config.yaml
num_hidden_layers: 14
num_attention_heads: 2
norm_place: "pre"
positions: "rope"
rope_fraction: 0.75
qk_norm: true
bias: "none"
parallel_block: false
init: "normal"
beta1: 0.9
warmup_steps: 382
schedule: "wsd"
decay_fraction: 0.76
max_seq_len: 1024
max_steps: 8683
MLP neurons of a small language model. Each row is named by its layer, matrix (gate and up: input weights) and neuron, and shows model dimensions 0-191. Each number is 128 + 32 x the weight over its row's rms, rounded and kept within 0 to 255. Numbers have three digits each. A neuron's up and down rows have the sign that makes its largest values positive.
Before each neuron's rows, "fires in" lists the words (lower case) most often at its 100 highest values on Wikipedia text that the model never trained on. A number after a token or word is its count.

fires in: "of" 24, "is" 24, "was" 19
L10.gate416:109156083100142126151113139131092099105155107099068098082162133170099099166177134127145089131098166134101137062147167122101161158091139144137143117136128101159092145154058151143103172105186113122179141180137145094141121072125100125130110148172136163138133150115147190166091086113140149154215094102040126207161153124123053107121142140140172158126129103137136086073107150079150145155098131131163169098124095084099122150107132074122120080109115181186117209189091144124097132130144071145135124126114123170105087135175118101120079107131148141147104108110163086152098070106089156097
L10.up416:145168105135152140095137119098129156147109096099129159217123129072119135159112137093110093105114133130110114160130106081157082147141128149084140097107168151146122104128154112052108149091178176093117175183143112145070115108134106137104088142038109217129118094144115121180095106102130116121167140177136153132128152128092089126080157144141157111113131118139187146107105170159169088089160157101095126104159119154195079122103139151137122136119139193190152161059129127150143076117093173144129149136117157150128152097111152124212160147106173049150097129151149114125105122109136081097

fires in: "more" 34, "most" 21, "featherweight" 5, "mostly" 5, "seattle" 4, "length" 4
L4.gate504:145130096103126095120155144111107143093158169138160106098085120168154154116124159118185140147099105082177086070158146102152172177220106161130138172179124167089080102156198163132160076158102132134164161103144116121082194111169153176142110119156141086189129091175125087099104115164088141134134099169142089158138119094126062172145072162138131110106106126088131122094106073143154170097120131147148095124148126142071206115145127071100179134099116115116157166103180131141125100164161111134073096128071106094109131108180106136090136167176129197077162175117143069182189160087143152165
L4.up504:055055099127135132144116155109148101127168147093050169162133129195133170148125152157141106133115096111177085134067146149178115153139132157055131138111178157086106034142103163157108120165184119111143173122099070141096168136080165095114102122154115078127121055139170081140065125190118126100082102171115164130160089124176106154143119158162063129136111098061118149060138135149135174139145049139101123135112159152104185165117089129125139085116118103145127171151122115177119137139132121115096105156113073128115095146143101159146141140180108149116175170152087088165164173158123139148

fires in: "of" 19, "round" 13, "nhl" 8, "bpps" 6, "middle" 5
L6.gate129:129166080070128155144115131100118129112103116090170133095152091088132089115115112142108103110131135165164136154135177166115143082133168123125092178096104110067054145127162146145165155141160141175180092201138138098139080109118119189224149164193102159167140134103140143145172102188137146150153124134132068099181087144141096180095146145177066121064133150104092114172086177078095168114183130113134120062108141121132095122128095120144085175145152120120141148147149092145103088105122127117130077093120104169171160123155138103116096183141132192122094053121145191085144138133181126138
L6.up129:128107153105140138113091176151168129173085066087141156130183150100160152105099102131127167094073149109186123185110210158069164172091141136146044126189118131114119123178184170177145158144197176131108105192145148122106135136111122114175135163117128238083111128116116144135126134104099116140097125209111080161136162161114165170088139129153151101057067131132105138104116196164129156120181102137134138095094130125121113134139134139155128139113079122172106197143115159147173123101083178096139100083139099088109186122118176130155134152098183100082145143099110097078075118118101119116

fires in: "over" 33, "around" 15, "about" 14, "earth" 5
L5.gate672:141130026119124125128205129165136147099121159129166122135149071118104130148122076098152085125118115152092148130109157121119053100176136111123155120125156132166162161127198118119105132110178185143117172120122157103104096066127151158128123147115140183135124126125035146180134105184098113157089121176052103135103121101109122108118081180147111137112063110110092148112137098164126127109146100099090222099141120123108175178124208135128079168136117097148233156067140093154152062143141146147117184116064169130111153153118123123092150128104147176137210112138132110119119131065129107126
L5.up672:122137143135096104097145143146129110124165130145100123120122095147114129157116150080100129115076130131089173136128088106113128106192144114093193162107111161162137125136131172125137165190177151183094154194160155078089178091120156139121121112098120099138104055099092129097120096131067127102112183136070119084077136079084078132071093157172118080130064101122097152081139163146104177093112133070113181139117149113181147165151157110182092119160172087137223167071174086116103105169149105047063146111083127133141152151132174103115097157145124164183194151172162128141183166079108099132

fires in: "over" 39, "off" 16, "around" 7, "away" 5, "overlap" 4, "operation" 4
L4.gate551:060151077132121084099134101167092152134093103163101095148120165137154123174154056074112165113134158147151137126125083139154109149119155107189142141101154121083184193156118132152113153124152191133115187091093135101086145115141164128087103181181132158188096113107121069122135074102149148148133160147140079124160172121113101131162083113192140115176115128117127069152145154168106131064071065144052092154127098117174184159135137103115139181124150101141129117096131122155125077124122127125088171143105091159117220133085125119102123136126094153077169098144082103098147154094161084083
L4.up551:153119090145185129081138135122093120142136130074160086118105124064135136154168058076142146085141173135156151135155102140155053137196193136145088104115126089182081146147121129160121149107105187102050138091124206180081122181138132144064150116158163105117156125133109104065090141205136137097115105076034088111114102123178127096068141152132084142143121113063124106162098235188120171069147093114160093112146119124122112137124172144148155157140159092161130130144085146077099094099115094125110171146101093120087151116125131160126096153114119140140113146186173125182193099099139116168

fires in: "not" 66, "did" 15, "justice" 5
L5.gate614:090143153147077119147154161130095139087106141151148099134140061147141144108136130108154076150105130143117170082175096150123134157159161147093147107108120160082103188100153117124136137154202175127151168134134112170131148154136114156140112143134097144084153195088130190146120146155198023121171148147133083189172180098182062091155094148176149102112072130089159112125127102150107071135132149121081115140108142114137148176137179140127176148135092119098115180146084087119132109122183086129149142118084115185154067119173123117088171132167133096124098109137154148078067140135119143162
L5.up614:112151127151113170141129147172121130149154153146142127145160079111136159104123150129159041114080153130076148068143095107114159175111133167090156105122116051119080187115151120070097132183165185166135109106113101144120128129119099127100147149127057111090096163117118169145142140088182058092141108127166064176155093135174111103093099145150129097148074090078165108137143080115138100150129145102059136127082152102108158136154144139139145197219152143095148168147122093084133127098150123102146148139084134156150068143171115135125209109127117114192132076161132171114071127094172113167

fires in: "company" 16, "team" 13, "club" 10, "season" 7, "league" 6, "band" 5
L10.gate636:094147078099183126136158123129074088178097176097113107174083126157156092131098161092141083132098126110171079104136153145083145144211133117109088091149068119163128147105111155104138163145139184094155097081095106175157089109154129133066043040134080191081164148190142130167104177147111163124111125131106127167170123147105109114145189066103110128184107139098127120162109161137077123096133132176173100079117150102110123121177164075113137109120122153114105151128157147093132082154115158186155160125098112088119119120107094074141181148211147175173058122146119140100182162085177100098
L10.up636:162133138159116101101095133151251129160158137078104107090056169100210100176175148155111174149151095146113034145123146093134155083139130098168084169123130102155129142156102157111137097130129114119108090174124108162095147175115133145131157118060081125091154124123119089143103159159108132163125120162134085146138166126119087168139123103126096155100123101143089080057110124080147110163147104147122160126180142159165162174134120168153164092146111101128063148156072170088083071165112121138096125159065134185159140199129153136088116164107114074152151136136152141145167125120154063141

fires in: "south" 33, "north" 16, "country" 6, "hansen" 5
L4.gate384:160150078098121077074083132190165105163167161148121107145097128160189164090114124097138145130135141110119119138156099091136048072119146134120171132170141161114146132142119061128129170124087176151147110142145123147095151167115154104119164161101136113128077080127170080118117139091155157167131133102112156100149154128185081123136144123120188124097129078076103065119147137112132146138102158040180134112167135172139122131103126125131097134129120186160143170115138211121182087084179111110157115092104140155153118163101224117093088110142067215137171145130121081086182145072142131102
L4.up384:121097135154050095077091101194147132121113098169095083115129107149137133184135102097097129132123149077112062149141096098175134117174134155095156093164074161067213128085168164144148112132155170142132126147135167158115149155094142125164160173119120163121147100124168077143102145103151143134124158158173111122191154136169136089127193135091212135097117134049093112145167162126150138138113087134168107143199128095159111152170163117065080111111174139134145173128205151130095131094112134049105091054148132151129116131122154175123081106066136161122094107155125159099145142139100121080

fires in: "are" 32, "be" 26, "is" 18, "were" 5, "being" 4
L8.gate520:112114196177140113158111178116187096083084119106138093158111142145150080115109174149133125156107132143098081101137149113135148136133205154107153115021177113131112157146136144096134167112145059068102138095164127150097125113070083167119068096105079188115097135151194148143081142170107174146150133115157173195094157144070083132161144083144136177122118110133105122093142202130143121107146091103144116126184079081110158122139130130102153171089049114135098127132095164102165137167084151169162124096147112115158121110187154078141160181147109100118089159118128135179132068172097154092
L8.up520:123164098158097129181121123116168161101157199133154159155156134101183137048108108095124117187094123159142190143239080071113118106125080167072147097094162109138184036148131137135111115129137157111113097111092147158180088143180111149169098152214151111130105119086120153132131080088122166127068113153121152130180098127104169136131166155137077116132177078133149159121115142060166077078154166104151115085135116151150137097101105090176166096106111084136156137113110104178118133127171111109124117082100160105116173133159066092122149126156115115057110140130089148133098114063141157147

fires in: "has" 32, "had" 17, "was" 11, "and" 9, "have" 7
L10.gate51:156107089132040166160105111111134112112169126132145073179111165130146116079165095093136133141131164152141130055152227131111088145137173103153180122142110184113178156100077100117177192089128155136180138071145128174133105119108123055140116086133121114174088127131180109123115115104169119126117096109063164189123152149118102134136141099168121137087156162095167140151118128125150114102083170150055148114164086104129094102143162160086154140169190136100101112170098118189166138178088107117171137110097136140091097125121164120156107155144144150152103160141116145189105101154073102169
L10.up51:123098120154159148132135081121080178126172142062128161116151116156066151161134201130149099083151134069145101120091209172119135133142103159163068129163109110104126187117123140108139179135184065144152122128130080132162121147158110150112068171162133212071100117145101067156099116075186153137123148154079139124137134139118102144097101122079146060115139152097108051168126143140102047137145066170104107167142113144107101088131167167122120129170095093090099138133046125098153123155118201125162101146128108158138124162101095126188109108144173121176075160079157124131146098092147095139

fires in: "more" 13, "only" 12, "a" 11, "most" 8, "very" 6, "an" 6
L8.gate260:120157154072126085092135172124066139175128137089118144145098092092156142103083121102143138105111098161140193123142158116147133128124162130153129184072139144071163123154169094120100142174118223073128106119124145106091152099110053132094110084072103114111125122165128080127154149182122157131090173114092148108111136132169163127070114100126121098118131149142133096169115091138123231108163169107147158147159166071101128102162087091135115086059066136110145213105132120108133149067153131153091147089083097092141146091185100183074138092134128116126124132110144112167116179151059195137
L8.up260:141094190158149111117140043139070158139115191166127125127114203114104146092098162121083096129098175177162110094073157099094156116146099166146115149112140121079148117113173119111117142153100107151114136156132127126088112148113131154126052101086159061144062132170070116090129097067144156172068137103115066157172107110159085112100114158216143119086050114148174100132105095169194148134121105115085116166128108101063149182137096147085079156117153165153170133146152143129111128111134092101138181133071081135141109165196101120158143145079105184095133144181102142104148147135184124104

fires in: "not" 81, "maurice" 4, "jerusalem" 4
L4.gate351:096156157128071084120141096134107114181164103138064077123126127177168083117115154094128161145121095124106143096172072134179153098096184122170136170143085121097101214097112148110084127107137153131131136134122150115092088107149093100200091134136063124071071115099153143026128132096164163148133107088084170180097153156126085153139122118161121093122138100174147092124142087185100123145130122212104065138111143156093117147137162137106128154145070168141119165164110138178096129111116119143162126103126126166170137081067128113143124181121105125165040104165120136058190129066111143111
L4.up351:155138191174160095118107123135132100158190108130152128134212123135157185131133119192119138092136132069143125118139109119117092112179139199069103148072146121179085147155162120115149127159104215166182180167123154205079072133138213126139169179122121168125135118084164127095182137122140109049117134127137141121158101139156119105150057096128152119112147116132116083146144084088126150104094086177137172100183111102149129134136156137173156170150116152171108121154101171098135112115127070143122179110099158135167127148145088161092134074095097156094170127155092144093136113100160159145

fires in: "not" 84, "still" 4
L4.gate141:141176229168112109165108148140109138154136141113120114098155125124142174116126078095127124141151081206142150113117114175095098145162144155174119126082120131124157206165186094128130095120138134151167144115121205120107083113125172138164156167091101146126115155103137203125153129148105125139116155103098109144114139137148153148111165143139091126119167134186120089118106115159130174136136136181106073117155156159101127103128112114091178155186100101103157172154159114116155154104148095082193123090074087168105114194115096188108090108137120112156141153088090113100076114071143158137
L4.up141:141184162120152110040111121193107178116077147039091163092154081172183196133101169097127105174105138095095133130133126085196137159145085134130118126083124174188145163130144200130113146079120188101153110110124082129122107131137115107180092109173096113070133114116146096086172086133139144095125114111125104113125099155149113092146093087111140138167060102160145090164128089121080096080130148044128151138106127129126152123152155083185169105117135125152139093150129140080109129134123146138120109153127155125192131108091079139131144174144069142127156129127090094062134114120069112158

fires in: "each" 16, "north" 14, "south" 12, "southwest" 10, "east" 9, "once" 7
L4.gate143:169100093100133124121162151200112115159145135093132080138128175113150085083110135109137171183130081133136129102162078048124099126101123120120094135144114158113167164137141190112112096195150128141215168088121135165125107146108135151206127123146109022147167122138206136137092107113155117109128132120118106119111087104120116121109093141181091075152070131097093117108105151157188130082138114091130078111166148160069135090150152062086125134123099086100164131155133152141169110074183151060133136093034119136165126166201086162149105123117153150068148162094080142138169151121152133149
L4.up143:104121078121125140090093097125103156150096064126104147205156173086116117101125106120105137081174150133130121141189113134134088132044144087094103155099119136147169144166081107146159107156062135117135139137170128114107091111080140072145162174165125126154202140110141110090065094108153167132107149136070098121167184168139170136070087141162111075042141107106104146115152123130131119158105161133184114095134115099167101105113130154124043101148138114101142156159141163126131109133064151100125139129120133059123141096105153081102096092126094133153071116127125081141148157158147109113

fires in: "team" 34, "co" 10, "club" 7, "cole" 6, "teams" 5
L4.gate656:181176131156128122144134097179120096134111105150092187140093085131052089108124117101090151169136152114145152143184107145121169095181184159123105120118073114129131153096153141107138185121076107119092109125191083124120111121119094162091134078107128149077150161172077146162081196096067089102160168075098173118102122110103081062113160101174185121102083137200141117114112144097153110120194156090182106099090152093133168105154147080134103146164126118096104155191118095115099058127110099155171149091108175148115138195122161087081123106173129203141077115126102051145139087150159122095
L4.up656:167148140133142118150114177096201113115122119097125089105158115187112181154142188121114206148125140109107056084146094195095128168164095109081147122140115120171075092128126084112195105157096151119091138156111185104158137102144143144151124113165119116095093111110128121125136149098131051124159159115142149101130155123096135170144172085169160086124221115166103103133165153132125118148102092164096104165094095134074152128157113153120248093120132100165197173115109122088089110102129151148082128100103177117104126148153112150167171135134130152115077112106157109126150106152130180128